{"num_hidden_layers": 15, "hidden_size": 384, "num_attention_heads": 3, "num_key_value_heads": 3, "head_dim": 128, "intermediate_size": 1536, "vocab_size": 8192, "hidden_act": "squared_relu", "norm": "rmsnorm", "norm_place": "pre", "norm_eps": 1e-06, "positions": "rope", "rope_theta": 10000.0, "rope_fraction": 1.0, "qk_norm": true, "attn_scale": 0.0884, "bias": "none", "tie_word_embeddings": false, "parallel_block": false, "extras": ["capped logits"], "init": "uniform", "init_std_qkv": 0.023, "init_std_o": 0.0, "init_std_up": 0.023, "init_std_down": 0.0, "optimizer": "muon_variant", "learning_rate": 0.0134, "lr_mult_o": 1.24, "beta1": 0.95, "lr_head": 0.0119, "warmup_steps": 0, "schedule": "wsd", "decay_fraction": 0.893, "decay_shape": "linear", "final_lr_fraction": 0.0, "batch_tokens": 131072, "max_seq_len": 512, "doc_mask": true, "train_tokens": 520200000, "max_steps": 3969, "dataset": "wikipedia_en"}
MLP neurons of a small language model. Each row is named by its layer, matrix (down: output weights) and neuron, and shows model dimensions 112-207. Each number is 128 + 24 x the weight over its row's rms, rounded and kept within 0 to 255. Numbers have three digits each.
After each neuron's rows, "fires before" lists the tokens most often just after its 100 highest values on Wikipedia text that the model never trained on.

L8.down1092:144126129121144115155144094114127185163145138144158111148101114133105103097101116130135067113132095140149085107104119133161146127172155095113128110161114147139132097142116117117109093130066130162153105123110071120124140114169099099167127127134126121145135178134134101110140119137139184118
fires before: "s", ".", " in", ",", " and", " from"

L10.down792:103101134129144107154102158134112151172080101109098136153108108096113138135118131138169144081151130117082118161135130141131125124144143123183145154135146157168158151105110137116093087105184122124135174116179147125110112121100126101092116119102113141108132073153095120138126100186119100080
fires before: " ", " the"

L9.down57:153146145111061131089123133111117151104117108147175108136100116103134094108133139168144139153118155086169144129133141113098148150150159152142136140110166116136174086181150138145109125128111111155143152103121134181121131174111111135179096111134116100133132105147137166097128144142184131088
fires before: " |", " ", "2", "3", "5", "8"

L10.down382:136146129139091119121163156135132122101107106073146145153078112160080099134145092128143145122138144145141126156123144121141151099178098110143096103170147110105126122137114131119156086124118115140125128171135092115147096150088140165131127138145110125157105151154112158158129103136125148125
fires before: "0", " ", "2", "1", "3", "s"

L10.down394:082120089154082104137135080146148100165103108119120150129106104100171147131121128141145139132129160113104142144141112174178147143125145142112110143150124133137161116136108134134115079063149133125187123123130121142128154148128167111133081098150141092172155089141119161096153124083165150131
fires before: " ", " |"

L8.down572:131155126144121101154140096182107144137098146129156097171114124102089149138090131107126128146137099142121103141153120160114055123136135136127154091136109134151116098142065149118173131156137126100136159160106105175095175129126119110124140154098152117113117133158103131173130101116132143111
fires before: " ", " February"

L10.down1448:123111131086142125123134160158127139129180102102154106123163127158120135106127127144141128102175102127124097104106174136152125152122139144187112090165146147162109143095115165147123115124134097128101111082135112074132156122107121122122165109124124111131177122122118129105128110130113122101
fires before: "0", "1", "2", "6", "4", "3"

L10.down1358:130110164115122101146165110135100117137131145150093116117133149114105109106111110141123116144120127177122136117100130122148108137136171134109128100149106120111172131121163102145155117139166113117109148119124114102108134129163150209115143136122170104113136162106116169083131104157141123114
fires before: " |", "1", "2", "3", "4"

L9.down525:123107089132134107161144064138142128114128127133106138125060136100110106123140125140142102102170112114140135088121128145135161170137148112138091124139100124116109150084116118115107135173112096141120152086086130138113131118117126158114133119101119121134102120150099100140088149122114126146
fires before: ".", ",", "\n", ")", " to", " ("

L9.down1169:084137149141155125108147134176113123077082131112125160126128131144084136120112137133142094133106155143169135107126097150155099143138094157162080143152109117092139114123103117096107115132129103128149124091123112147101079156072152125117091086153105121101107182122093110148181131124136116134
fires before: " "

L8.down482:126104105138143138143146122121140137082114108086075136119131141134100131168145095076115126139131124127176118117140095079143157083145126138137137144127100147097142159155117139130131126130132117118101128114118093156124134149140079097138131101099155161126137171105099142129138149098131201105
fires before: " |", " season", "\n", ";"

L10.down428:112159135130139108111130148139110141117126091178203132101121131119180125141123132065139122142081081148117117132143115150136139140115150124142109141141103158122108096094142130157141196140083136114104153111103102151132087152097077116182131127145145137110114151108144085109174108063176109118
fires before: " ", ".", " a", " $"

L5.down332:106147121140116123163099108172151103145138132140161150085087157139096120128130158140147139095102173099157162141171129136096125116077101143120116160170122200149109139130188119113119118168110103133153101101083121119139113106161080140135111113118099162097113125119149150098149125124132076124
fires before: ".", ",", " and", " in", " to"

L5.down404:126115135145136105156137058133143116128106104147134115116126130104129163096144113075086126155099138129172131133097105103122135111115141132116122097128113136159111132164146097137121102107163078190120146122090127126155142095135129118142149170129105143165119158147112111101105103131111137114
fires before: ",", ".", " and", " in", " (", ":"

L8.down1378:141124141090113102109161124115112095124110135158106149116107090121178098122122123144083144129172164113111144109093121091119130155143119152177115121132126109109113092128139131121102143162152108133122119127128127140158107136097121161137108106127104148143148075119079109138132136147187131114
fires before: "5", "6"

L5.down1401:125151079125091116124141115120102142135115152107106138132108123120109079097125118111174140126120118164118130127161143154140122146132147118122080100132153108128121133127162121137141146094094094130178130146138196142133092142115106122103128132162116084093084165138123090131141102109135134123
fires before: ":", " as", " |"

L8.down748:115147126172140096158120091155109130085100132174113141153106108153086090083131137106111126161141164174127138145108113128128144128107071138149145110147106131178141127113082128076129158136197140147148184141136113170116132129124127109166090102124150128120134131193155106124098107106151153114
fires before: " ", " the"

L8.down185:124136149144131084140153086129077128165137140137106103125108083153096100124147167074115112140139093137161125173114113140130131129101122115102114116152123105126142118135102127132113092179167124104206140185091127125130133094129128121114139147157175102116117149175152122163152125167136138112
fires before: " ", " |", " in", ":", " of", " by"

L10.down1394:185128068096138060128161133157141119092163131129120137151065125109137120131107151134141187144117117121091094164163125138103109092145109158087105098146121125136109133126136123153123158151123126140100162125154112176138147123112118096117117143120137147107151089117124118102135115076119161123
fires before: " ", "-", " Total"

L8.down645:116110119161132140129152090153086093139096130131117158133152124158115148168138131145106089139133144142135158095130092167105093112091127124154135094148163101137097142136109082125132132132134116141118133105095104169086126174118121123117105148112152121139177127119132140096139091099131147135
fires before: "9"

L9.down448:156120120131127154103147136160097147121146121132124156095105120146121093143102164104135138134139127155174117097112095116102139119089144125112130119144102092115134140133163059137130126147090130142159149072120125108135165158104099128151132138094173097163129149192100112116097123095108127129
fires before: "2", "1", "9", " |"

L9.down718:146127096151087131116153157126129120182112154151122162119146115130079140141074152126135165129134134126147174103090106159115114143159080118088107092120105165122153133106120116052170097115135135129219178118121119090152119124167121154143132109125130126131109164102094153113138118117126119115
fires before: " ", "5", "4", "1", "9"

L10.down908:104135106135120176107121136136126161101067131152172142139151176122079103153153129145125156204143112158131081117139176121127118155141139109136132123159094123065138139119113095098134082141149102140138150131118090101072167099154164142113116096099153153143115137106129144139098123146128126124
fires before: " ", "2", "8", "7", "1"

L9.down408:121136102139132108138141143140109097095090149152143143072133139113115122104125132145121131132149128111107164117179103160153124147157126134093125101177173103154152123136123123121175097141165115136155151120164144149208115103117090123134073140141085179111109120110119134135125113138149102119
fires before: " ", " the", " his"

L9.down249:132096118127148130134113119131100127105158092151125116084137148125107133145121107175111157112115097142105116130141143123146146098151102128121161090115126135171117158156107159134156122181124112142105124133148090140185146050108102116126157114103128124137101099098157148134116150139144113117
fires before: "5", "3", "8", "6", "1", "2"

L5.down1248:106138152184122144124136070134150160087104135098148121112139156172118151117156095091141114134103137134140122101152115132088131152139111142111124068081134187154155137086117128181139136126140086145121157107119089094066138160105153134164086152139090152152098137080101180165122124141087153120
fires before: " |", "0", " ", "%", "7", "6"

L9.down910:088151148154141109130134105149153171119142105172120172148115121108073127148138111131099112150107126172136170105122152123148128149131119088114113133128112111109124153109125163111122120141080130147133097132117149131098156138153137146153109172161078169123171131082134183109135167120154136139
fires before: " |", " of", ".", "ph", ";"

L10.down66:098163136147098125104158096111135123084145116140170096145083137164104125131109110165118161123121123121090145075141134131157140156093131103130111135114106149165113156095135156100126135165077150107130153127122120122121110162149119124113139101118130078102144127054142138135125123138123076122
fires before: ",", ".", " and", " in", " to"

L5.down1421:120122137140107144122136081101110129106131148155136107106093111116100163140156176103119113146126085126109113112148141134125137125168143106128118136118129122119159163130103117116154128117167138153124111116181102116144127186112108127083158128142132128141110171135173136106102154124154144120
fires before: " "

L5.down494:108135162135155099117101128089121121162104127111123103121086107133137140159128168147117110136154175120125147127094194148092113138130129133087138102096167134135086135129116121129157148122140112114137173137145147123123132159114134139107082165168155092111166136126131134150111134162126136145
fires before: " of", " ", "\n", "-", " in"

L5.down48:140131163125126139175102109088086153069107126081155128146147153140099073117113128160131146128116164145110158130106151119173131141126128149124104168115105142161136159147080129129119127152121128128134138109156165109150141130127122123162131139135114131137158146129177172150133168156144134120
fires before: "1", "2", "0", "3", " |", "4"

L9.down33:122111140123128093068113110143122114114107109120163121157124177127104158159149126137141132108147124121114148143087139121123093144139140089060121113154118161133100133134151128131126121108139133141107157150157132135106114169155129121137163110115107142140102102158151139138171113113095126113
fires before: "s", "ing", "ed", "es"

L5.down248:128142094125146172134089102130082149124175105097085131111126121100117105172120106161104098140135148095145098116144155133121104147132144045150156096105153149125085106096141108120140130127155136147143111119108116164147111077166151171158130150147120090115144135148124154148170120087106151129
fires before: "-", "\n"

L10.down300:122128118154108092149141109105090107118106143151139125089146126146115161089147164092156114118130083151106148166125122089127158159133122126108150106128091082091143127114118131106130124142166098151127130165126069158107141093108126112085178153183130151108139110133176176135146138142121134099
fires before: " by", " in", " on", " to", " from", " at"

L5.down977:109095127089132165115171130137111126141098121166134107132098142095135095105126124153105132093126115141156122156145112078071148097135173103154127095138153149123106128138130113121090131130194142087151125113122083163153116146148121134135122165128103120112141125173131124116121165121119162162
fires before: "8", "9", "7", "6", "4"

L10.down1259:140112112162144127116126109164091147135080105129153074170104120135112103147128109113134109107109135107132184089164132132144151102102147151119141152131138124159108161125142113167120151140110118116123147160132094082159173099119097136091163089070128135095173094142135089094099131141162139160
fires before: "9", "8", "6", "7", "3", "5"

L8.down630:076131136107128134155136122124134138162102054129142112149122178106139103112133126091120117123150167085096094170125073140077152167142106166136112108109110134088117141110170157164114135130115168178107149133100105178134132110136139141142119134121147119122109138108132091144135109078120135102
fires before: " ", "2", " −"

L5.down1316:114135143153178133119135096153152133135129073106109145163094112126137123113138126118156145176086116136116124150116075106113149114134118147106093104112155102183139135111110093148111121125199109128159141137164118102131134148132107109136138132150137115140136147151100099146154110143155099108
fires before: "s", " in", ",", " the", "."

L10.down442:115134130143157083110100144125078143147163151128149163096101179095113123123122110133137148087116148154154138176121113110145140074149083155180125075112144122118180118125147146169146120131142145143156091166140127119109122122118100135158087151106169102112172123100131143142140159131162162097
fires before: "–", "\n", " |", " century", ")"

L8.down1458:160148119134125111112115128096108148100114156155110124168141118161112113147158117100148137169192170155153124158139107194120107112110122175148140160126139149151153156107136076136122131163130144085130106112121140114161121128129119137154103168108129115156142116139103105161104145125152149100
fires before: ":", "2", "1"

L8.down1385:121148119099109094075112144160116105092107120145128121154186118099069145132145154113161141137111118175138122130102085150110123134175166134159127065124137113134134140141133107142148114140123161143115127155110172155129069081131105135113145092208097108152108113143123165137137151102129147096
fires before: ":", "0", "5", ".", "2", "6"

L5.down392:138107093195097133096151128146140124166124120097132130100132197122132092125125114118124114129151167122134134125091138138134149132116170158131139085142108131132116133133137139163124100122130119127124089095127122146096119123121120117130154107069084139126152108167104123130152134120156179118
fires before: " |", ";", ")"

L8.down1279:096146161100118136086119122166118107186133152130130124123156103129106172105083108134135106131103204134116115158104099122110117100165149129102130102147100108106157113133125136136153159121137119100152122135103081128114158117151145144131184122102115156142149110097096176159172096166099110136
fires before: ",", " in", ".", " and", " on", " to"

L10.down336:157130153173110142124144117121158141117125173056158097093134126139148073100132159168095106132147176167104114136112121120124129130120096140124107179133130142132092137101105107150104111129136114130151156099097106120149095126091130164136149148095109147138112132152119165116125080124118178075
fires before: "1", "3", "0", "5", "2", "8"

L10.down741:170117104129096113138099104172141114131130135126171114122134185119159154079101183147123112121127092146101125150135145155148128175118101099103159112076092138114113112106183124096141145111111139112109119139129150122077098193149163122088162119157114121147164172095116128098116104137137104165
fires before: "y", "ed", "ist", "is", "ies", "ing"

L8.down1418:151168125129176130135149102115097122074157139126171124159142178114120146133121163092145094156187123123132135100116119145125108073101158139142133106113110120125160089166098118120085140124134123139108086116139129128217111112145094147178132128122135123131100104120170142125134155122112117094
fires before: "1", "2", "5", "9", "6"

L8.down38:115097116153160160074108108139152104122143101173130107145062166118080127133110092104136121116116142145103136103122137148093107127148110119166102086161135152131089124136106134153087120120131123112120099099141184133135142148154107119155177102126128133195133107118190148050134123151147139130
fires before: " |", " ", "0", "\n", "Gls", "F"

L8.down775:111144117166087120150153106143132133134128151152139115131109140124121091088136154171124113155120098164091095181141128146077103139115143113183121107114142140075140103168153135122128105135104135135162140138120166156144157157124163167129129148136196130099121138105136113156122132108115155155
fires before: "2", "1", "0", "–", " ", ":"

L8.down210:145150185140098134119146113147142138132099099178156135171090141159149124142163133105148080143125128104117153164154066133142124149181141121154134131128128119153084118179124106144159137160182082121123136150075103151127148112127168119138185137147104155120120115138124125150126116081154170131
fires before: " |", " (", ",", ";", "\n"

L10.down15:194148081134122105149130150114134105094121088129120110107132161163126118120106129083153127145150145161139134144137128141113119116115123141136158113074134152128129149148124105123155168179135125149174095131118184153163121144148102120121118135102128125127131136151140121152129132075153116109
fires before: "1", "2", "8", "5", "3"

L8.down950:139146128153121088085152079121131068140145155141148105118164174125072146130130120103098081143137104112136110106102153091132093120116127176091152130143119130094102080153167148140164132133161176163189122130131135118131144118133103081089140117134082159129087143118122134122169159162139143149
fires before: "s", " the", "ed", " ", "ation", " of"

L10.down232:235101114157151161108157151169122128119123138140159101107111136174160124088101153074166109114128132122137111092099105171137095128128170124124142147125107140157132144069127081157129129145117088138118115142073136141131153130146146122066098134137097118138083146128122104130139122159130121057
fires before: " |", "2", "1"

L8.down795:064138110134121125157113183123115123117109150144155142142181108109130140148127141099084076148130120157084112122143173136118137123097124134144130118151113136132143137090134173106134110116116109110114137141085137083120135122142118117116115140121127145142108137098178115161098055129102124115
fires before: "1", "2", "3", "8"

L5.down1345:095129136105108077126151093147106140094107113140119130096110090126100137163153141095125126172136136116184098151087121161150146142133155134081098133148107158157110124097110062110121159112136144136148138106149146122158150152146118122120139088164099118199091125142160164144172119139140141088
fires before: " ", " |"

L5.down1121:099117141079099063131115108154100123178152154160136102107118095112095158095168118110115132126104163126104101121117144134151125136099178158112113112110125084106151183143095116117124141151192137098124114139130144129119187094147130162125129130139107153148100152105128164140136126193122090097
fires before: " |", " ", " (", ":", "a", "s"

L9.down437:173134119130128146096189116122144147162147120161122089126112116108189121160109111102150146180160124126078159131133107119083154133165101125119133133188123125096152085089144099086098103140181098174107145134140099161117116135150101171172125156134156152109099183142102111097177092102142147148
fires before: "5", "4", "8", "6"

L5.down824:116140148075132160093151073166122137127168105169112131121132109145116145097150116129111151144106118100111126123129093135083097135184140126131123170151078093064141127116171103138104125144140155191131118113179135116140113158122109165153106164144141131148174115127167131145126145116151130128
fires before: " of", " that", " to", " Team", "s"

L8.down870:153149140130131133152116152132140138132163145083078147180092084147163139152160107113090108120166120181125134093159103155145119147132092114120145175119134145122086129068149120161100112121140099138096084124137096143123160112134183120126156140126122114162145137147124143128122131078127092177
fires before: "\n", "|"

L8.down1190:091128153132147142129155105121136129093143073115123136119115125152141141101120121124134149157103139148144118101144117103140137128105115134175128133190120128165210087104113154164137104133125117106160126123170184141140137120124096156098110113136141142113151120122130123146123161116132163102
fires before: "–", ":", " ", ")", "s", ")."

L8.down1054:158087123148151142116178126104117116153137109139158104113107132109172099163121085129133139164135095141105174105134087100111132146130103137160129134156175102090116149134131106121087116141122145139072125129132102137115110156138110134122134153144122141108103115145108121126084139134137122109
fires before: "5", "0", "6", "8", "7"

L10.down144:137162149131112129127115084125120131119182129166147136122160131120149141162138150116103137173165113193135168072131111143101169148087177180138132118122101146126141137134127183129085155155120144125125117104125185119162126108110098120162119136127144164141117141110141142163151145131170103090
fires before: "1", "3", "2", "4", "8", " |"

L9.down882:094140127090112104131189146139149116111122103127136184142123152143105125139103138103111122127147132117134124106144139125151097121117107119139101099124114142073147152101123105133118109154138153105143179119147097164127146151109105152128146136175133058137133139100146131110131134123150124123
fires before: " ", "\n", " +", " |"

L5.down1091:114120137126168140086159148125108156169117099136085152119081096157107109131139134113154108113114109086081147128151100116111125107126101154176144141125104109095124139133082127150124137141135133140132144134149164142137095131167074101132126227102157081138119125121121118110088152123179125126
fires before: "1", "2", " to", ",", "s"

L10.down628:120148159125099140139158100124161126132150129130142132168140086100094126087125103133145125085144123153156139136134132119103140126135133115125120137115182155143143092150122137105115152161057113112118123112135117158145138149119147110160130142169152130128151163103109133121145135111144152146
fires before: ".", " "

L8.down273:147160130146141140132125073127132127125137139081135106107074140120109125110106112168120129111156177124174151117162133157146162157115191127086146131134133154082100128079114142103125104130120136121106129123074107144129147096106107086107130104077135114150118106119139147101149132134089079137
fires before: ".", ",", " in", " and"

L8.down251:159144143129094130124145110116110156133143089189125109146126140143138130176164152119091160154143131182108161080140131176115105136121139116155143103117132123153120128131130107112113135152104121146160160104150113132157123155116115114144150107142126181117147166119101093135164109087127120163
fires before: " |", "5", "9", "0", "4", "1"

L5.down408:141166093114093150127165122149097170094170127116134126133106106113090114130101144094131137135111111093131096143126104087120095129106094162159115117121144147096145129117158085141146174125140103165145111109079135138108112109108137168118098125113134083170104145151143135129142130142111165099
fires before: "-", "\n"

L10.down1086:115138140164109138100181137132132166139167108110134118099111109135121134144126085128143139133163140127138132134144119178114134152161126138135140160134136104100122108099120101094145116131122122131144091117129136037116138118121104093117126157137098152117132132148091118133120181126136131103
fires before: "8", "7", "9"

L10.down180:136119140151116162108106120110151116135136111097085128096131075147124152137118161127125131143138108143106130159145103117131137130091092156101148128120126093140091122116132146133115142108127143104125104097101136109157121132129130113114151125135150113110109101129191147090121157129131140175
fires before: "2", "1", "3", "6", "4", "0"

L9.down1410:110137124113174117137131130133160146100120138089159103171102130177146114136161125178115104137152117122147126126085154138119130144134103141134085101172106143108118149125151155125135151140129132115102082160126130107117127148146091124129122144105129144089146088145146106134075122156128122153
fires before: "0", "5", "4", "9", "3", "1"

L8.down28:116142155135139096118108111127095137129128122127072144152161153114142129110145081097129152169114097126140125151119140081110147130112122148146131104104160125074174159116119128118143146106145119162109152105111129164132119147139126093088140165117125119091092119160128149145145117128113103131
fires before: "\n", " ", " |"

L8.down82:119144154129134091097120107093176140096082084148131110125137181152125115140149184139134087127134141095115096137150161148124117145113127135110092086170108113123091164145168138146134112085156105122148163103117110149076125072107108174137155143140129132160130092172103106106134097113106126106
fires before: " |", ";"

L9.down242:113132167145078131132097155099126102158066143096151105121126086146082132158119124132109150111155100107104117085165130127137072099125091178102116082117164136140147113131120135122113083089117099107096083120140144092130139150107094120112165103131125090125120112129172128095114148127125118144
fires before: "1", "5", "6", "8", "9"

L9.down721:168082096146110119128148122097118154111116168131129125091133146079058106101116128154115097144112096177151108152142150109154126102121141109085148131118140140133139127136149099111140082108131126135135141077134112137122143106111109110131133110132118119169129156125157176117132097115139143125
fires before: "3", "1", "2", "-", "0"

L9.down1251:095117075124181123146114169107140139057126148106136144152084112119161116181183103137121096142091140167150110127101139088120170092132150113083129125144135116109138124144159133148104153150107106159119114121074144104122137113142117129101097103090122118133129106085147123122094106176123135120
fires before: "1", "2", "3", "6", "5", "4"

L5.down553:127133123115102117128141114170088140140165109109160139113097099137117088118120106104122105130106140126103124109129145169115091170155130156089176127107134156111119151121075145118128135097166145111151140110127130144075163130125131163131090176121135128150107116109121125150164092105123192112
fires before: " "

L8.down548:120143114099100152110134162143122124133144103173156112115107164133150065162080113135159112128145131136131140105123113038107130142159111146126165129153150162111186111129109137093127123091129135111146160119093130127160144168149085151124129125085120113107116146147095151147132159149116143155
fires before: "8", "5", "9", "7", "6", "4"

L5.down813:128131172136112108188175124134084159121100092101146117133124152177151126129156103133126124134109154127151151164102096127157089147064088094146086096164092151129133165158134121138113128144140105148115121131140092149122139140127121105129164140148089075146132118138112114104146133134093119102
fires before: ".", ",", " of", " and", " in"

L8.down1416:114159142118146126102142117137131124156122110163140139140138136109151146110163173118120121125113112217119159149129083120118151133129191134090147095134129130123151081114128186129128131143139190114154146159119130124192123097156073101156166078155083160127103166113135137139129079120146159068
fires before: "8", "9", "7", "5", "6", "4"

L8.down1368:134135106159175098122123090159111145102159116126135172130184172097097134086143129096145118140105153120155151125128117123082169147155088168136116108139134127087133158113095131150117165159141136145103109134126092114104152112129130138141110121165144129116100126117106110151121126132126148087
fires before: " "

L8.down1376:136108092139125097122135129093092108164097100132127123129101150097069148107102172141136131134156105093157118146128133119140147115135115091088111119118135119163161160120152133117178140116152127106138139128120112121141137123122112092135118134128144154157104134148154187118105097096161108102
fires before: " the", " ", " medal"

L10.down878:125109126151163141156111094162109133126168125115101117127097153155089138178171164134153144152105103134134093136110110102079088121107093153151095139101110124110117071125149143125138143130147128123143132137122147148113137149155164155094147168134121116129108099139103139169172136133074100098
fires before: " ", "\n"

L10.down1533:150100093167141111127117172124128111096051133111128138169138151104135147106128118140125088141111079088128157116110162134141112168171110121122128113150132137137141067099146129096145182109108145138103108149158144119120124109102157119135108121124127096143110136107158094151115149120124153171
fires before: "ion", "ment", "ed", "ation", "ions", "ing"

L8.down1531:109146113114093151117145125144063125135095120135104139118136125150142077105100146112143142104109136128169114118200129154131134117128128107130132147112139113129135176068128087082079096141132102137121123105167133108134125116141135104192103130120137104126099142129090089152121179101123126123
fires before: "\n", " |"

L5.down1219:074130174138114141106100122121081129140169104114118081138100144144101081137099179123117110183114108114146119090134156156106083175147120149126138067141124153163109160106113132104148101125133130152140157094118138131131115140122149162162107107129128101120132131145135101134127091127140136166
fires before: " |", "\n", ",", "."

L10.down76:114171157086139154152117100128131166151170083109110117172126117129084094114089175091063148152127115116157102088134158101120088102139097149111128134130091132117103084105118127139100145119137126090114140122140136094137107157125089117125110104076095104126126133174131096157134166103046126100
fires before: " ", "0"

L10.down803:155130138099119075109098130122107160119077150169130074134147068125121161108137130128101131149194126127131123141119099100140123108134114152115159166139115110087148095128138163155097131098139106130103137136152125118125189128139107130107122109098145137111139128147133161129173097167114109129
fires before: " the", " on", " in", " ", " June", " later"

L5.down1477:111132141137122111099149145088133083113137147093150097099125161151120105134118106127127116138131122179148122125155130166152125079137128119136126051184152176145108139123149106127113125136149090076120148172075153114127125116142124184089121135127107101138130151153136107114123121126109153131
fires before: " |", "N", "W", "E", "2"

L10.down208:098152139116117134162114126116114163152125119141110110064086094128048096109151158115121130144133195173131118120127121128111101092094139129143133163184122133154116166096124106115123130145173095092158116084130107156166120122119141126096152112144149136140137137145146144131123157147145079122
fires before: " by", " in", " to", " with", "ly", " as"

L8.down642:080131161156081137114132153134091155097135144116167121125105103102077126119151156075154112114094088132103119145150069156075106144108138158115114100142131120102151102156140152140122142153138060139114121089111097139119119149135157129158124130103075101137127112172160126098134126117121157121
fires before: "\n", " The", " In", " He", " It", " She"

L5.down1168:114187167143132110079148131131129159148153146150156131138108150129083116143162127143141104164164130146131106149152122142171098149151104098133107134111134150140149115120140144090172124121157111149111124140169129138098142119133159159150137138114141142161091128113144160122118153107160143091
fires before: " |", ".", ",", ")", " by", ";"

L5.down718:113150126111111128180101141127073162079131153120151122120125083134102104106110148138216136135110084111113081136136081110099137175140136174137146123144159131084138129139139127106114138130136103118125095081119142105165119132153132163113108139122088143167120097149103076110147173151096155133
fires before: "\n", " The", " In", " It"

L5.down287:122125125085144110101141139119106116089154118152158160144120157116096143125108084133127096122112128115099145157124126089100070159123112097104117123117098161114132103123133096165145121114128132165077143112129103124087151135101074080134164068124110142111117149117123141090180123128184128140
fires before: " of", "s", " "

L5.down112:110117093112105132136127086152097178140135120124140126127108131099096111147105110102105118108132102154092131134126127136169073140166099166102140142155084126086123139137115143180089100124184131112129145105156137125112116126094171107152094146103105140144177122177097134168160108113126165100
fires before: " ", "9"

L9.down10:140164099148127122135116098107113139131181129126117102130088144139118150145137119114140148153127137132141133131119158147140110075116110154159092144112119140128112125123128105111156186164127102152133093162126178159119117081148135154125116104141088106141127103141150149105137196143132146152
fires before: " ", "\n"

L5.down376:131166123151089134090167138173138126158129096087116120105102126145137149124095137141139087138125151144122110092131172105141152112141173152127143063115157152177136115136137145095073150132111105141137106119141214163110077143159094152105146159126150077153137126135151087134126116082131085126
fires before: "\n", ":"

L8.down1452:153152106126119097119140141110162141109141119103109087132098123152164119128136151155127129153126134111129103166098158123111115145142131139127128106166137167121064107139138139119154127121098121116176142122160121131132121105088122114123115194130161097114098141135114125131141102113093111080
fires before: " "